Part of a small language model's weights: width 384, biases.
MLP neurons of a small language model. Each row is named by its layer, matrix (up: input weights) and neuron, and shows model dimensions 48-175. Each number is 128 + 24 x the weight over its row's rms, rounded and kept within 0 to 255. Numbers have three digits each.
After each neuron's rows, "fires after" lists the tokens most often just before its 100 highest values on Wikipedia text that the model never trained on.

L2.up836:179145122109168107101140122173133140113127107136124124154135132123126150101138124094127128115108120133131094130118076130130095120111127144135147119143123129169117108114104164151139128118120101104116144139106138125145136134146122120138159130142154144117117106159152131140131067118204132125097150103088139130110129164152096121158211107159153167127134153146132092133123132077153161152154
fires after: "\n", ".", "-", " O", " W"

L2.up1016:112109109135154113132107149160142135144139147108144096170116112121145140101111151124145160150127155150124194077114151135143144105155165121118135149120114166118102123088134146082096148115116136147139142116098133189137148134099135141144071131101129148182151110129136156131132100098136057142138158134139109085150130109120108084123136098122192122126077099120120130142103087099118077109094
fires after: " F", " f", " a", " the", "el"

L2.up1508:097157125175150144137149143146135159145100163110093096146110127135174156144127127105132097150134177115151121091151126119133138100123212143132154141133117144147062132074114100158109144119117137084151155141117124113152167082110136125126131110109157084097150112136120122132096162092113096136127104105092107128121118163086123090101110140119114148146126132102102177122154107098142097150126
fires after: " f", " F", " inf", " c", "F"

L2.up270:069132148153156143116140128141164102145153154124102133158131116120151133157139138129126154154092170083126106132167120130111068154141176151130133100175136133111107117141099144188110115130060187142141110130135122128114144144148129154097155105095122151094165098114097137165174132204115158101121146122138127066122115118120095101144150153120185109113143113143115107136121103111140156116094
fires after: " Th", " L", " \"", " (", "W", "L"

L2.up1200:092150165153162103149128113089115128111147130138116146105158138123122100127112097113113116102147109137134142084077077105117115145134136129146094088121107142088102154137116084141106106187128117123156135129142126121133133125138112134135094133164147145147115137159129129128160129121122097110155130156134128055100138116105134095149108106132155152129158145123164095140126129099108157143156
fires after: "S", " re", " s", " app", " S", " U"

L2.up187:159135162159133125115070162144120162119141125112118118130156116121098114146161093156157159124097147137122122147168103152126119116092145142119150100178139110128137148133135138120081119135130110151158157129119127154158124148161114115165132152117093129171106137121111178147102194133155097111145090127148134093134160129111083147113092149134167147169142121115080138133122180123148125134085
fires after: " the", " P", " W", " w", " L"

L2.up80:117145169194106116167110086134091128119149150159128140107174089126148176099124096113129135129143155133080114108117124167137132104115143127128172120089091102141122119122164144078159154149108113127154131148132125141120144127148122088151137131132166145171140144121142127132140095157126105150118138137130141155127129098127150127086105125111148087134080127115124151095140163108135093147150
fires after: " P", " p", "M", "ap"

L5.up824:156150153174139093146137127123158149145150141127086099157084141092150128111110152110147118142110132122117100125065114136115112111113133094122151122144081135085101148066181127148152100152102138122154140180110135119121143129110171182142112130095167118121134135156170134151147114079155103168145163159105139082117087149149134098142146127138153117108115136139142093113098110096152134095145
fires after: " f", " F", " G", " T", " A"

L5.up1268:126179148189163125147160150157113121148135115100099162131108139125111103125133119129119096116124132132147109070077104073144121125110135116145117160145137122148132164144158137110163086079142147136115152181138159079146124139087170144107110152158153135094113116136133130135154150159119079134144140103142129164101132101106112135098144114136114141136108120115120131137130118096153144125120
fires after: " g", " R", " st", " G", " T", "D"

L5.up664:130087123111101131179117146124107126098150130126127143130124107158130131131116162143109162114115115121145128084120103131139094099075078138120102154184140129135098152119117157130136144120131127114111125104115130135099088164154146136131121109160114171049124156134135161055096134172136118183136119150144096121136097145143122140159120124149158142118098137138146099160127113129152149092142
fires after: " |", ";", " Pl", " pl", " E", "."

L2.up384:125136125134134118176121127159120115166126191162137143178103156134124132092101155127137159122105111160133102104162143098126140127140169099107144154127133126074111111128121119152121102107136183082140099137112136116140130149119125156115144119140157097146132134139133098160062117079149098143162113129135148122076105156116132118135146110137123153106087146159118154115142141143133119124099
fires after: " A", " T", " t", "A", " S"

L5.up460:104143111084130075079165078156119112138108117150106134155107130129150145105100118150161094148134131112135111175054115113088088143132142161127183098100161138140124151163107142151134175100112084134104115132122114153100129119159131140134112112127110135127087079112140136092123112132115125155138166134124106083102091105125135109144108136102116161137138127145168116110105134116137166123123
fires after: " (", "–", "-", " re", " O"

L2.up1420:105122120152119159131105082103098117099095161117151154097155122135078105155113145091158148160183128141128166073121118119117093116121139175135076119100106133109117115104127107119158112139136161132090093157109154087122165117121094113134160119148098156117125144135154141144117126101155114116143142116163116118104134110179113128160112079124138099091113093117147074133111117099119156115129
fires after: " S", " s", "S", " comp", " F"

L10.up291:115169159158104139126125117181150108087106100110112071105123114143149137134131140110125184148121146182163111102158126093116133102105141138136128119145083130155141082147085153199119113149128103130129137114096167169131164153156105096130125090134154120122143151131095122125093105121148153148120176143132104134140172070122132138126166094134144127126107114138127162128144131115145134102117
fires after: "\n", " (", " |", ".", "–", "00"

L6.up999:147094117146146102147120149100147166122138095143131157182150142124135137106114162141150167141149142151112115092107143106148090101081109098091115144134121103154130152095136189076118120179100151121136135144105149105132177137117113145128125126103120107092146135117148151123136119088144102102157146179130097149181096154093144154131147104134196142119131117143111142141126096143115129140133
fires after: " |", ".", " E"

L2.up97:152139144149085062089133170159078171087140106159098122113154139113144153122114116118121118115116148154119153157149136117083108101152175086133180107119127137133119137126131122073138147112148081084143132092100133188111105128103100145152117171117150142142139142136162122134111131127133090122159137144115133116155133137119149176133121151152129137147095121134115145162121164050165163131142
fires after: " P", " a", " p", " the", "im", " m"

L2.up489:103134115166124121121145129142098142187131123118151140100160127096125152175116160123156145163144072135162123192173129153123123146152146135135161103146171181137172134097123130135131111130103117145151141104143109173135101098109129115147115153098119136137142136107101091177120112147148102138138124105108136123153070085175124166095121114123132122127095146117114128110085127110130161134152
fires after: " P", " p", " the", "P", "os"